Weights of a small transformer language model.
Size: 13 layers, MLP 1024 GELU.
Architecture: learned positions, biases on query, key and value, tied embeddings.
MLP neurons of a small language model. Each row is named by its layer, matrix (up: input weights; down: output weights) and neuron, and shows model dimensions 32-127. Each number is 200 + 20 x the weight over its row's rms, rounded and kept within 0 to 999.
Before each neuron's rows, "fires before" lists the tokens most often just after its 100 highest values on Wikipedia text that the model never trained on; "fires on" lists the tokens most often at its 100 highest values on Wikipedia text that the model never trained on.

fires before: ":", "0", "1", "2", "4", "5"
fires on: "1", " Label", "s", "3", "ed", "2"
L8.up267,209,229,199,186,208,195,176,174,211,262,217,206,235,220,185,223,183,186,177,205,191,184,184,228,199,198,213,180,202,146,208,210,202,240,225,205,202,183,196,177,214,197,177,207,220,175,187,205,204,205,203,225,195,223,145,220,209,216,188,187,189,218,192,198,209,208,162,202,201,168,202,198,233,171,214,211,177,249,182,212,219,176,207,230,215,211,189,195,220,204,195,195,214,190,210,204
L8.down267,226,180,181,212,205,191,221,188,199,201,196,212,229,212,188,160,197,192,184,225,178,197,223,185,172,195,204,169,205,213,196,205,205,222,190,213,206,207,165,182,213,183,222,223,217,168,169,194,225,246,200,204,200,207,208,223,185,175,197,225,172,214,189,205,173,245,194,170,209,217,247,202,187,207,196,215,200,188,165,176,212,183,191,214,183,183,189,218,203,173,213,195,233,202,190,193

fires before: "\n", ",", " |", "."
fires on: " |", "5", "4", "\n", "7", "0"
L9.up57,195,183,213,179,206,215,183,189,199,187,201,172,265,218,201,211,202,196,212,225,184,191,202,238,202,174,213,221,164,174,199,221,230,214,162,199,224,206,219,207,212,215,212,186,213,192,212,155,210,214,186,169,189,212,223,199,216,194,191,188,207,168,223,187,183,196,213,202,223,217,194,202,240,235,192,225,227,234,215,206,180,196,226,181,197,194,196,223,191,180,185,162,202,160,182,220
L9.down57,192,208,220,162,181,250,196,190,215,177,238,215,174,216,229,224,214,180,183,222,189,222,174,199,148,197,196,199,216,193,166,204,163,179,205,209,206,215,231,191,182,239,179,174,236,199,226,214,194,200,238,213,210,179,187,219,165,194,211,174,217,214,196,251,216,233,231,226,163,223,189,217,185,159,252,199,186,169,205,194,205,219,200,192,219,196,167,223,222,212,181,239,194,241,182,198

fires before: "\n"
fires on: "==", " ==", " ===", " =", "==="
L9.up261,211,160,186,232,225,177,195,215,231,247,230,221,190,210,194,185,179,203,184,184,200,180,198,221,193,200,211,197,184,169,220,221,212,231,206,195,226,217,221,224,203,205,243,221,186,196,194,171,196,218,176,205,169,228,218,188,202,196,185,201,208,194,209,162,230,175,193,184,201,214,210,234,203,199,195,194,200,181,195,183,192,209,191,183,208,207,192,204,213,231,179,215,202,189,187,214
L9.down261,229,210,228,212,237,178,199,228,176,201,187,200,178,210,199,214,186,217,178,199,220,233,198,166,169,171,212,164,180,196,204,196,198,190,195,195,186,200,189,181,224,191,182,182,205,213,194,183,213,202,236,174,200,218,204,215,216,201,252,177,193,178,199,172,211,173,242,178,216,200,229,245,186,207,200,191,181,230,169,236,180,217,192,246,214,226,193,188,209,189,203,226,172,208,211,226

fires before: " ", " and", " the"
fires on: ",", ";", " |"
L10.up212,195,195,181,213,196,203,216,170,208,183,212,222,175,199,210,199,228,181,190,200,226,198,208,183,205,202,224,159,201,214,199,225,223,194,201,216,170,186,198,187,163,203,193,215,227,225,163,198,209,186,221,178,189,220,197,171,221,202,220,165,184,210,242,243,179,184,201,204,217,210,239,200,187,216,186,192,177,193,210,230,210,209,195,201,182,208,187,189,182,201,185,194,214,189,176,178
L10.down212,202,150,216,204,192,212,187,214,196,190,252,208,218,208,187,197,183,208,198,191,186,198,178,208,200,189,195,211,222,202,222,162,176,181,234,224,197,207,202,198,249,237,180,171,177,201,178,191,207,191,211,187,194,195,206,263,197,224,184,214,201,207,176,180,193,179,202,215,192,196,195,190,171,194,198,172,223,193,162,204,233,233,210,180,165,218,206,187,210,196,155,199,180,194,209,193

fires before: " ", " –", " |", "\n"
fires on: " |", " —", ";", "–"
L2.up761,218,220,229,210,193,193,229,222,207,213,230,184,186,219,231,196,176,198,231,214,179,198,210,223,211,199,194,196,186,186,210,209,202,209,141,222,152,208,159,235,164,211,199,190,221,199,181,234,216,209,205,186,219,203,193,176,229,204,176,167,195,202,186,225,191,183,167,185,246,197,194,191,204,183,166,185,178,221,236,205,148,240,166,206,202,193,222,231,200,180,182,197,174,187,171,226
L2.down761,180,172,163,203,194,218,228,196,249,173,187,239,199,197,181,166,211,195,213,201,178,192,200,198,203,197,195,177,230,214,216,165,200,154,201,191,220,215,197,215,179,195,205,225,199,205,228,178,216,205,220,215,178,198,221,227,212,190,210,221,220,206,201,200,171,173,212,255,191,185,194,150,205,181,213,209,217,199,199,231,161,170,210,184,207,204,223,207,270,207,187,185,180,167,187,192

fires before: " |", " the", " a", ";"
fires on: " –", " when", " if", " none", " |", " those"
L2.up518,193,169,188,178,192,188,195,216,184,203,252,198,209,215,176,174,205,220,194,196,217,204,195,141,203,213,199,186,240,216,206,219,185,218,190,195,199,215,178,188,241,217,190,196,193,216,196,221,231,222,205,210,210,179,220,202,228,184,203,201,194,188,199,180,177,203,185,211,207,179,211,206,194,200,179,191,213,169,240,175,199,225,169,187,228,225,231,180,221,178,198,204,191,198,169,175
L2.down518,204,222,207,232,220,176,217,192,235,185,192,193,182,223,209,198,197,232,212,232,204,149,167,214,180,220,194,256,162,215,212,205,153,199,200,227,206,181,219,243,209,209,196,202,194,202,213,211,182,170,222,188,208,199,196,217,226,184,179,211,205,196,178,181,208,191,227,202,201,229,230,175,199,207,192,203,182,193,185,199,200,179,194,206,202,204,189,205,212,209,221,174,175,205,202,200

fires before: " ", "|", "\n", " |", "d"
fires on: " |", "\n"
L6.up1001,177,194,211,160,219,183,196,161,239,156,236,173,216,196,176,182,213,199,222,174,219,211,165,214,213,211,168,163,199,195,223,202,232,211,189,240,194,202,226,201,217,199,202,195,205,215,209,219,198,155,184,161,194,191,206,188,208,198,184,196,162,153,196,184,178,229,187,201,178,226,173,225,184,232,194,207,202,185,217,216,181,169,222,183,200,155,233,228,227,199,194,184,191,182,186,176
L6.down1001,172,211,214,177,160,210,194,176,220,188,188,227,184,185,203,200,168,197,179,194,199,212,188,204,214,195,205,197,189,190,154,199,177,176,173,197,192,178,201,175,222,253,227,178,210,229,204,209,214,231,188,195,187,196,202,240,195,188,211,193,201,174,147,219,175,208,206,166,193,170,246,189,171,177,215,216,188,193,172,215,207,195,213,214,205,201,191,212,206,184,188,213,215,224,209,214

fires before: " |", " ", "\n", " —"
fires on: " |"
L2.up202,157,197,189,161,197,236,210,175,197,182,206,215,145,224,204,189,215,197,175,195,168,203,193,213,213,186,203,193,188,221,218,205,170,198,203,215,175,214,207,204,168,205,178,170,197,208,214,203,199,227,205,188,198,187,173,228,241,187,179,188,162,206,173,193,213,208,187,159,185,203,232,186,251,196,189,209,217,202,215,196,190,208,227,177,162,170,219,238,204,203,188,214,199,226,185,197
L2.down202,212,179,170,223,221,212,181,140,203,193,202,233,193,226,211,162,218,182,201,190,186,194,200,218,195,229,180,221,217,221,209,179,191,170,207,223,189,183,179,190,244,199,204,220,203,201,198,169,195,210,199,227,196,222,188,214,251,191,200,196,224,215,201,136,211,204,200,215,237,185,199,212,227,182,178,214,182,214,229,220,196,178,205,196,206,209,229,209,248,224,192,199,187,203,168,206

fires before: " ", " Total", "\n"
fires on: "|", " |", "i", "\n", "s"
L9.up560,216,227,200,174,197,205,203,229,201,196,215,206,232,196,205,194,191,199,210,211,234,217,220,176,195,203,165,204,200,217,211,203,217,192,196,234,171,223,170,197,194,197,209,154,189,220,200,181,165,203,146,180,217,173,202,223,184,207,153,175,204,188,169,229,191,182,164,205,196,213,156,174,186,174,180,196,222,195,178,221,214,219,210,226,202,183,186,207,187,194,180,218,177,226,212,186
L9.down560,208,147,192,187,205,216,210,223,192,219,228,224,185,206,202,191,185,185,216,207,175,225,175,235,224,184,221,163,196,223,165,195,192,191,201,210,217,215,184,211,164,235,179,166,203,233,216,209,188,194,182,215,189,182,238,209,170,182,216,196,227,198,204,182,221,205,169,222,240,185,227,180,178,225,209,254,204,221,184,217,226,200,195,229,194,168,206,216,226,159,246,168,207,210,194,256

fires before: "\n", "te"
fires on: "===", " ===", "ly", "\n", "hi"
L9.up12,188,204,216,170,220,184,206,226,193,229,220,202,217,240,238,185,176,209,187,194,193,165,211,189,207,202,232,200,151,192,210,196,199,203,188,167,200,195,227,198,161,217,191,193,186,207,177,186,196,207,188,197,217,162,212,200,194,187,232,210,178,211,162,190,204,205,202,181,187,217,239,226,212,222,207,208,190,198,205,232,209,175,232,199,198,138,190,211,193,187,218,197,201,157,213,191
L9.down12,223,193,195,210,234,197,177,201,219,213,161,219,161,158,188,202,186,203,202,219,182,195,192,238,201,203,197,199,218,198,189,226,189,153,222,223,200,215,222,216,214,170,166,227,212,220,190,209,190,237,187,212,213,197,202,232,183,160,142,212,204,183,222,209,198,185,221,220,221,192,214,178,197,207,218,205,227,176,175,186,234,204,169,177,206,188,202,177,172,239,185,206,169,200,191,245

fires before: " ", "3"
fires on: " |", "|", " ", "\n"
L9.up621,202,143,201,160,168,185,170,219,192,216,208,210,206,180,190,186,197,191,183,222,209,223,224,212,189,182,193,208,184,206,184,232,199,195,213,208,200,200,212,209,203,207,219,208,182,200,199,198,213,201,150,173,233,159,205,195,197,187,197,210,184,201,222,181,215,199,221,203,190,158,180,217,207,231,201,200,205,194,188,239,203,194,189,191,193,229,208,210,168,216,229,153,201,236,203,194
L9.down621,230,184,183,177,195,183,183,187,226,151,218,176,176,207,177,192,186,210,206,170,207,215,186,156,212,185,220,227,210,207,182,222,193,198,201,206,183,206,226,221,207,178,190,240,224,209,193,213,225,230,201,212,211,177,211,195,193,223,199,171,214,184,180,228,178,224,201,225,219,148,216,190,210,186,213,202,197,195,190,175,216,185,152,210,236,184,228,195,222,204,186,183,215,175,195,187

fires before: " ", "-", "\n", " |", " Na"
fires on: " |", " ", ";"
L3.up231,197,185,184,172,148,178,174,193,203,201,207,202,178,193,196,235,203,200,177,193,182,201,196,184,210,180,239,194,222,219,199,218,180,189,215,191,178,211,183,239,162,197,212,180,209,155,219,224,190,228,184,239,199,230,186,206,178,191,178,212,206,206,221,170,175,204,166,220,224,174,183,213,239,224,207,206,235,207,167,199,202,212,225,161,183,225,204,178,196,204,198,141,205,202,216,190
L3.down231,205,220,191,183,189,190,211,220,194,220,189,216,187,219,218,222,194,202,142,206,166,174,223,167,222,215,203,222,178,222,234,213,210,201,231,212,210,187,196,227,201,192,204,208,180,184,205,191,163,232,215,237,203,206,168,172,225,204,170,203,191,202,202,232,199,186,198,220,211,175,183,192,197,165,200,196,175,175,221,172,193,205,198,172,179,184,225,194,207,196,176,204,180,154,177,156

fires before: "0", "1", "2", " "
fires on: "0", " |", " of"
L6.up441,197,190,175,214,194,218,163,223,186,214,189,209,194,244,194,199,191,193,193,193,198,208,221,162,204,233,197,178,182,184,235,219,224,189,181,187,174,221,184,185,193,195,182,152,182,207,211,198,205,211,192,202,200,226,226,204,241,199,162,186,204,207,204,228,175,209,211,179,197,195,230,233,214,224,211,219,161,211,196,211,220,173,197,206,188,229,213,205,214,196,186,219,194,177,193,214
L6.down441,204,194,186,200,197,216,201,190,181,228,211,233,176,186,225,206,193,185,186,231,171,146,187,204,219,219,210,196,196,194,200,200,248,228,165,223,172,232,183,208,216,163,179,209,228,209,193,202,172,216,177,250,168,171,190,180,198,186,214,211,160,188,218,206,192,229,212,207,160,186,199,167,187,186,207,176,225,178,194,184,181,199,201,236,172,195,192,226,195,201,220,202,164,209,211,246

fires before: " |", " ", "AA", "\n", "A"
fires on: " |", "RI", " or"
L2.up917,193,207,227,199,199,215,195,178,232,175,234,176,193,220,198,200,232,190,224,161,178,192,212,193,189,195,230,181,205,214,217,214,184,170,186,204,180,173,228,208,182,221,193,179,223,169,203,217,206,213,185,165,229,183,223,194,184,203,185,168,208,188,230,236,190,188,195,200,190,182,199,172,232,226,191,194,189,218,257,197,214,229,206,206,189,156,210,186,202,183,175,235,199,192,190,201
L2.down917,203,201,196,202,198,214,209,207,233,187,162,201,186,216,208,199,251,232,195,152,222,202,185,209,175,168,191,213,209,211,227,220,203,193,211,214,205,182,229,186,215,222,202,199,181,178,197,219,209,186,187,194,192,205,200,179,238,193,196,182,207,204,187,199,190,180,179,169,190,198,217,174,192,199,188,189,215,182,255,177,142,189,197,194,224,208,195,182,196,176,171,209,155,217,191,169

fires before: "2", "1", "0", "3", "4"
fires on: " ", "0", "2", "1"
L6.up459,211,182,197,246,191,208,188,242,184,208,171,216,232,229,207,192,212,197,191,168,240,240,207,155,205,189,197,199,218,193,217,238,172,186,219,204,208,230,173,188,209,247,203,197,174,184,180,232,179,196,221,198,206,176,224,210,179,207,187,153,167,224,211,200,209,198,209,192,199,224,190,192,197,179,214,211,231,211,221,158,188,187,191,167,216,221,207,211,217,197,191,196,160,193,240,200
L6.down459,201,224,210,200,195,203,189,160,197,211,211,201,189,204,179,178,196,210,198,202,188,191,173,240,211,211,197,242,202,222,213,162,187,215,234,181,181,204,206,194,217,239,168,187,189,194,206,163,210,217,223,197,211,211,182,196,235,187,161,224,220,187,172,202,196,202,187,169,213,187,202,219,164,174,166,169,180,238,223,203,174,207,198,199,229,208,248,203,190,173,206,217,230,198,228,172

fires before: "0", "7", "1", "3", "9"
fires on: ".", ",", "–", "0", "2", " "
L9.up278,196,200,190,231,208,167,206,204,195,231,176,195,230,192,187,169,192,208,215,171,215,197,201,182,214,208,191,201,187,182,208,192,162,194,207,216,189,212,207,251,193,239,219,191,193,199,237,205,257,205,239,204,183,232,217,182,225,205,233,209,209,207,194,194,188,178,192,232,155,202,185,200,216,223,234,202,229,192,189,187,194,200,209,195,176,234,189,249,197,200,203,235,203,226,154,205
L9.down278,187,210,188,175,191,226,207,224,216,185,203,226,213,243,192,184,211,205,205,236,202,197,210,212,182,220,215,191,204,207,198,196,224,177,168,231,194,189,179,215,218,152,220,249,201,212,186,187,173,140,181,176,240,187,210,200,227,202,181,201,224,209,194,234,189,163,211,176,196,151,192,194,202,195,190,198,195,235,203,204,191,172,234,208,178,192,187,176,206,178,219,193,224,167,197,190

fires before: "\n"
fires on: " ==", "==", " ===", "==="
L2.up421,208,204,176,200,219,195,224,189,210,191,167,183,182,207,160,172,197,161,183,165,170,204,197,178,194,167,205,166,199,190,184,240,200,165,183,215,197,203,206,210,208,175,215,201,202,228,212,191,179,223,195,163,165,190,184,209,197,199,177,200,227,227,212,221,201,187,229,223,230,180,215,211,221,177,189,228,186,205,209,175,191,218,200,240,209,169,197,216,201,199,185,236,215,203,219,178
L2.down421,228,219,193,210,185,179,197,189,200,205,199,197,219,204,165,207,191,226,167,180,214,191,230,184,219,231,230,214,195,209,181,220,240,231,196,171,183,187,203,224,230,230,201,243,173,197,194,222,217,214,217,161,209,173,223,214,181,209,213,218,190,163,170,164,188,182,178,175,194,181,217,182,201,192,203,186,213,199,230,178,201,202,216,189,185,202,206,200,209,169,203,161,185,245,191,200

fires before: "0", "2", "1", "4", "7"
fires on: "2", "0", "3", " before", "9", "1"
L10.up225,188,161,201,255,169,216,167,175,231,209,192,220,214,199,204,189,198,179,201,192,227,181,179,177,210,250,170,209,203,182,222,206,227,227,193,213,199,231,181,186,173,206,153,196,209,190,212,202,201,202,238,192,221,171,230,167,199,258,219,191,198,226,140,180,203,191,216,202,182,189,193,177,211,228,192,205,209,158,187,190,161,190,220,225,225,203,233,196,225,176,204,232,185,201,196,201
L10.down225,228,220,234,209,196,196,197,180,159,207,223,197,192,196,198,230,173,182,199,219,202,201,196,223,185,174,187,149,206,182,168,189,201,169,203,218,210,150,194,200,206,194,178,214,219,219,214,215,230,191,227,212,219,212,168,201,216,194,175,198,187,169,221,182,183,223,215,174,193,199,231,207,178,187,196,185,231,204,167,212,212,172,220,201,208,158,209,224,202,220,203,154,202,208,200,188

fires before: "\n", "0", "2", "5", "3"
fires on: " ==", ":", "==", "2"
L9.up632,217,216,234,213,211,181,192,157,210,242,194,186,216,215,173,208,223,150,196,223,228,198,192,193,186,231,140,186,193,161,203,219,220,235,206,200,234,230,207,180,224,226,203,208,182,181,187,202,190,194,219,189,197,219,223,187,202,174,212,171,193,207,185,208,200,205,177,231,201,221,197,220,189,202,210,231,226,178,209,181,208,217,207,166,219,190,181,204,197,200,200,190,206,154,173,178
L9.down632,198,230,170,185,230,196,202,164,194,169,206,199,217,198,212,155,203,225,189,195,147,204,188,198,225,186,206,183,220,183,202,232,186,190,174,208,225,206,220,180,164,156,195,214,232,203,211,210,197,223,225,200,197,182,208,260,197,175,191,213,202,183,235,214,213,210,187,211,198,239,182,167,213,207,199,166,212,204,197,205,194,189,214,229,207,198,228,237,222,194,187,194,177,194,190,190

fires before: " "
fires on: " |"
L9.up884,170,187,182,184,174,200,184,204,189,186,228,208,232,212,177,238,177,173,206,233,198,207,219,193,176,185,203,203,200,233,199,181,216,182,210,220,160,206,181,182,198,207,209,223,208,193,213,194,205,151,200,197,223,216,199,176,212,175,190,211,174,215,194,200,193,186,222,226,184,223,228,209,186,225,181,203,194,204,193,239,222,208,170,172,219,198,202,206,203,215,192,190,221,212,222,190
L9.down884,259,210,211,226,214,205,194,174,223,208,234,206,192,172,213,202,194,190,247,161,206,194,185,186,240,184,172,196,205,179,208,196,202,202,207,202,223,203,212,226,245,211,241,187,185,219,149,183,225,192,195,196,193,178,181,233,207,210,190,191,215,200,229,228,206,240,177,223,202,168,164,178,187,190,201,182,202,205,198,195,193,201,192,196,214,172,200,170,224,228,184,204,172,187,171,185

fires before: "-", "\n", "|", " "
fires on: "\n"
L3.up525,179,231,232,163,197,183,252,203,218,222,229,198,160,233,173,216,195,203,211,185,198,221,191,213,227,199,208,230,222,217,201,212,186,202,184,191,210,201,220,160,219,203,229,210,199,207,195,181,200,203,174,213,213,203,206,192,214,172,179,176,216,209,199,202,204,199,175,208,192,188,212,216,190,212,180,186,201,216,208,204,203,255,203,171,214,163,208,207,191,186,228,211,195,170,229,184
L3.down525,192,174,195,193,215,220,190,203,194,198,197,197,211,203,216,235,193,178,192,186,247,226,224,229,154,164,185,213,218,191,229,181,206,169,217,184,174,225,205,189,197,177,169,191,198,186,237,218,159,217,218,178,185,239,214,188,214,209,200,197,239,235,158,184,227,213,233,197,195,199,213,212,212,216,192,191,210,188,160,152,165,204,227,193,205,179,193,175,231,214,220,223,203,204,167,198

fires before: "\n", " He", " In", " The"
fires on: ".", "=="
L10.up173,193,209,222,187,243,175,183,192,209,199,196,188,196,188,141,218,194,171,198,209,189,201,180,176,194,159,216,187,173,195,184,208,216,204,190,192,206,198,198,219,187,223,227,201,202,190,196,166,203,204,219,186,217,223,218,181,200,172,217,223,189,202,205,181,215,190,222,205,168,194,216,184,217,206,218,193,224,181,190,219,158,200,235,159,213,189,221,218,203,181,218,191,197,188,165,171
L10.down173,193,230,216,230,164,191,202,223,191,201,188,188,170,212,206,216,213,205,240,201,194,208,228,201,218,205,231,213,206,173,179,200,183,216,167,186,219,189,171,200,216,202,238,171,235,190,159,194,181,155,194,207,187,188,194,232,213,162,210,179,178,252,215,215,181,228,244,211,186,186,187,194,206,190,221,233,229,204,221,222,146,180,184,169,211,179,230,203,209,197,179,187,164,184,225,205

fires before: "1", "2", "3"
fires on: " "
L9.up124,194,169,182,230,196,177,224,202,196,208,230,217,245,205,185,195,215,197,175,182,189,191,177,209,204,202,193,204,169,204,214,196,187,186,216,219,220,249,183,196,184,227,219,196,176,191,201,221,195,181,217,201,166,236,210,190,183,216,236,178,172,210,200,184,223,257,184,228,207,197,210,182,181,195,226,210,210,191,203,204,193,193,213,225,229,176,210,202,179,211,229,212,185,187,199,205
L9.down124,196,196,157,162,192,183,228,178,188,213,213,184,205,160,209,218,203,164,213,186,237,150,157,200,203,234,159,224,200,205,191,195,211,218,185,247,216,201,202,226,217,192,213,218,224,210,213,199,196,164,201,232,182,222,190,214,215,213,224,216,220,212,182,205,205,218,182,186,173,214,174,217,200,192,209,229,171,213,177,215,235,219,210,163,208,188,194,201,182,213,202,172,211,206,201,201

fires before: "\n", "|", "-"
fires on: "\n"
L2.up905,191,224,184,132,156,209,224,191,209,206,194,224,184,195,214,193,195,200,176,212,211,214,245,234,201,207,226,210,150,221,184,196,179,224,230,206,171,204,210,211,202,197,185,194,188,232,198,203,185,174,193,241,188,166,195,202,184,213,179,179,199,203,181,197,216,192,188,186,172,192,204,213,225,237,193,211,185,218,222,176,219,185,217,198,194,139,233,207,216,175,214,226,194,196,245,206
L2.down905,218,194,234,156,226,203,189,189,215,182,181,204,215,213,203,192,211,194,233,208,210,201,179,193,186,192,195,195,237,196,223,204,184,169,193,189,163,193,202,203,204,205,198,227,186,226,175,198,193,223,177,161,176,217,190,221,220,215,215,215,238,180,187,164,215,194,210,176,208,244,201,219,186,182,223,206,204,179,185,196,186,201,203,219,210,174,210,199,210,220,200,227,201,205,176,212

fires before: "\n"
fires on: "==", " ==", "==="
L2.up896,209,207,203,204,204,192,197,163,182,199,183,178,197,212,217,192,162,182,231,243,185,227,208,197,250,198,221,166,200,187,195,170,229,197,196,208,207,186,189,200,194,178,200,190,208,217,202,227,186,199,214,219,204,227,240,204,192,217,191,213,230,243,197,211,208,189,177,207,199,169,198,205,188,166,142,231,196,210,207,227,207,227,195,211,226,170,215,205,166,260,205,230,199,197,160,225
L2.down896,191,191,174,209,215,181,227,186,205,233,203,166,185,199,201,206,199,199,184,175,237,235,202,183,219,190,214,241,218,253,193,204,196,236,209,209,197,247,227,216,214,234,176,212,175,213,171,233,217,196,213,163,181,215,197,200,172,189,196,223,165,244,176,168,210,205,190,176,211,216,175,229,238,163,172,191,185,194,240,165,191,202,189,203,200,172,200,188,177,161,192,196,204,218,228,184

fires before: "1", "2", "0"
fires on: " ", "0", "9"
L10.up159,186,191,185,244,175,193,199,164,223,224,225,199,209,212,174,191,212,208,175,165,218,231,190,210,183,230,229,176,230,204,192,228,227,198,204,202,187,221,232,209,190,192,196,171,205,160,252,241,192,204,181,196,227,219,203,181,199,185,205,185,178,223,235,201,187,163,207,202,183,203,224,154,203,181,234,211,187,186,207,179,195,157,232,273,245,205,190,182,195,211,206,207,202,167,223,198
L10.down159,208,189,200,164,221,201,219,185,182,163,162,228,212,177,266,208,208,193,183,198,175,178,230,210,208,199,180,210,208,208,200,207,202,219,193,200,197,230,183,192,212,220,200,192,202,185,195,190,215,212,204,213,195,206,156,194,197,168,202,222,194,217,201,186,247,204,191,182,182,188,201,185,240,181,205,192,197,224,191,218,247,203,178,185,197,201,198,186,214,201,192,186,235,190,170,209

fires before: "\n"
fires on: "===", "==", " ===", " =="
L9.up835,205,182,246,194,213,161,198,176,220,239,203,226,172,203,202,231,231,182,191,179,233,191,159,215,150,191,180,231,195,188,185,221,216,233,209,198,190,207,216,182,175,214,191,219,167,223,185,203,180,212,220,163,189,205,224,166,205,191,166,223,202,235,172,181,179,184,196,192,176,212,219,193,229,215,201,203,220,244,196,199,241,213,229,175,228,211,223,227,216,228,203,212,189,221,197,181
L9.down835,212,202,186,216,212,167,190,208,214,177,215,229,202,222,182,176,194,223,196,209,187,224,211,148,196,194,221,215,201,195,206,189,165,209,200,169,206,203,244,201,206,162,213,194,212,190,216,211,232,192,177,186,185,211,180,172,169,200,221,195,209,160,211,203,213,220,247,209,207,180,216,221,199,202,208,232,221,153,227,198,165,195,210,197,251,193,174,202,164,167,194,185,189,189,207,177

fires before: "0", ":"
fires on: "2", " is", "s"
L10.up57,192,207,215,198,199,247,169,208,197,222,198,174,222,216,208,202,204,212,218,187,189,165,200,196,174,212,224,164,225,215,212,229,209,202,201,204,206,193,198,205,199,209,205,229,210,218,181,153,179,214,218,214,153,237,187,191,219,194,143,161,202,209,181,168,213,191,220,220,194,170,204,170,205,197,194,220,177,219,189,180,185,194,205,221,229,224,199,203,177,187,171,203,217,236,202,184
L10.down57,227,199,184,206,213,165,198,207,192,217,210,201,183,211,219,189,179,192,202,195,210,155,191,215,216,200,199,209,231,203,186,216,192,237,202,194,197,205,218,218,181,215,187,195,187,173,207,254,214,205,205,186,204,209,235,226,219,191,190,230,205,204,212,213,186,210,189,209,194,231,184,209,196,180,203,195,203,177,183,203,235,214,165,234,198,195,164,219,195,157,171,197,172,208,150,194

fires before: "-", "\n", " ", " The"
fires on: "\n", "."
L3.up377,209,213,171,164,205,217,213,191,187,199,180,194,177,209,180,218,227,161,177,210,232,202,227,199,186,200,206,225,171,219,200,220,183,214,181,205,167,204,225,229,186,139,218,230,198,221,189,180,146,189,193,202,199,175,212,216,245,192,177,191,220,211,182,179,208,227,191,214,198,195,201,220,179,191,199,190,182,186,210,207,209,189,185,168,224,187,209,220,191,189,214,242,225,213,188,209
L3.down377,200,202,209,176,157,191,191,232,222,212,192,239,201,170,213,231,195,191,167,218,228,207,215,217,217,195,189,160,206,169,198,199,212,202,223,198,215,139,237,202,193,200,203,228,180,213,237,242,204,198,210,179,177,249,202,166,224,189,219,194,191,207,198,214,194,190,204,208,181,194,183,198,174,192,211,196,189,177,204,154,192,184,189,230,151,179,215,186,211,200,223,228,180,204,205,192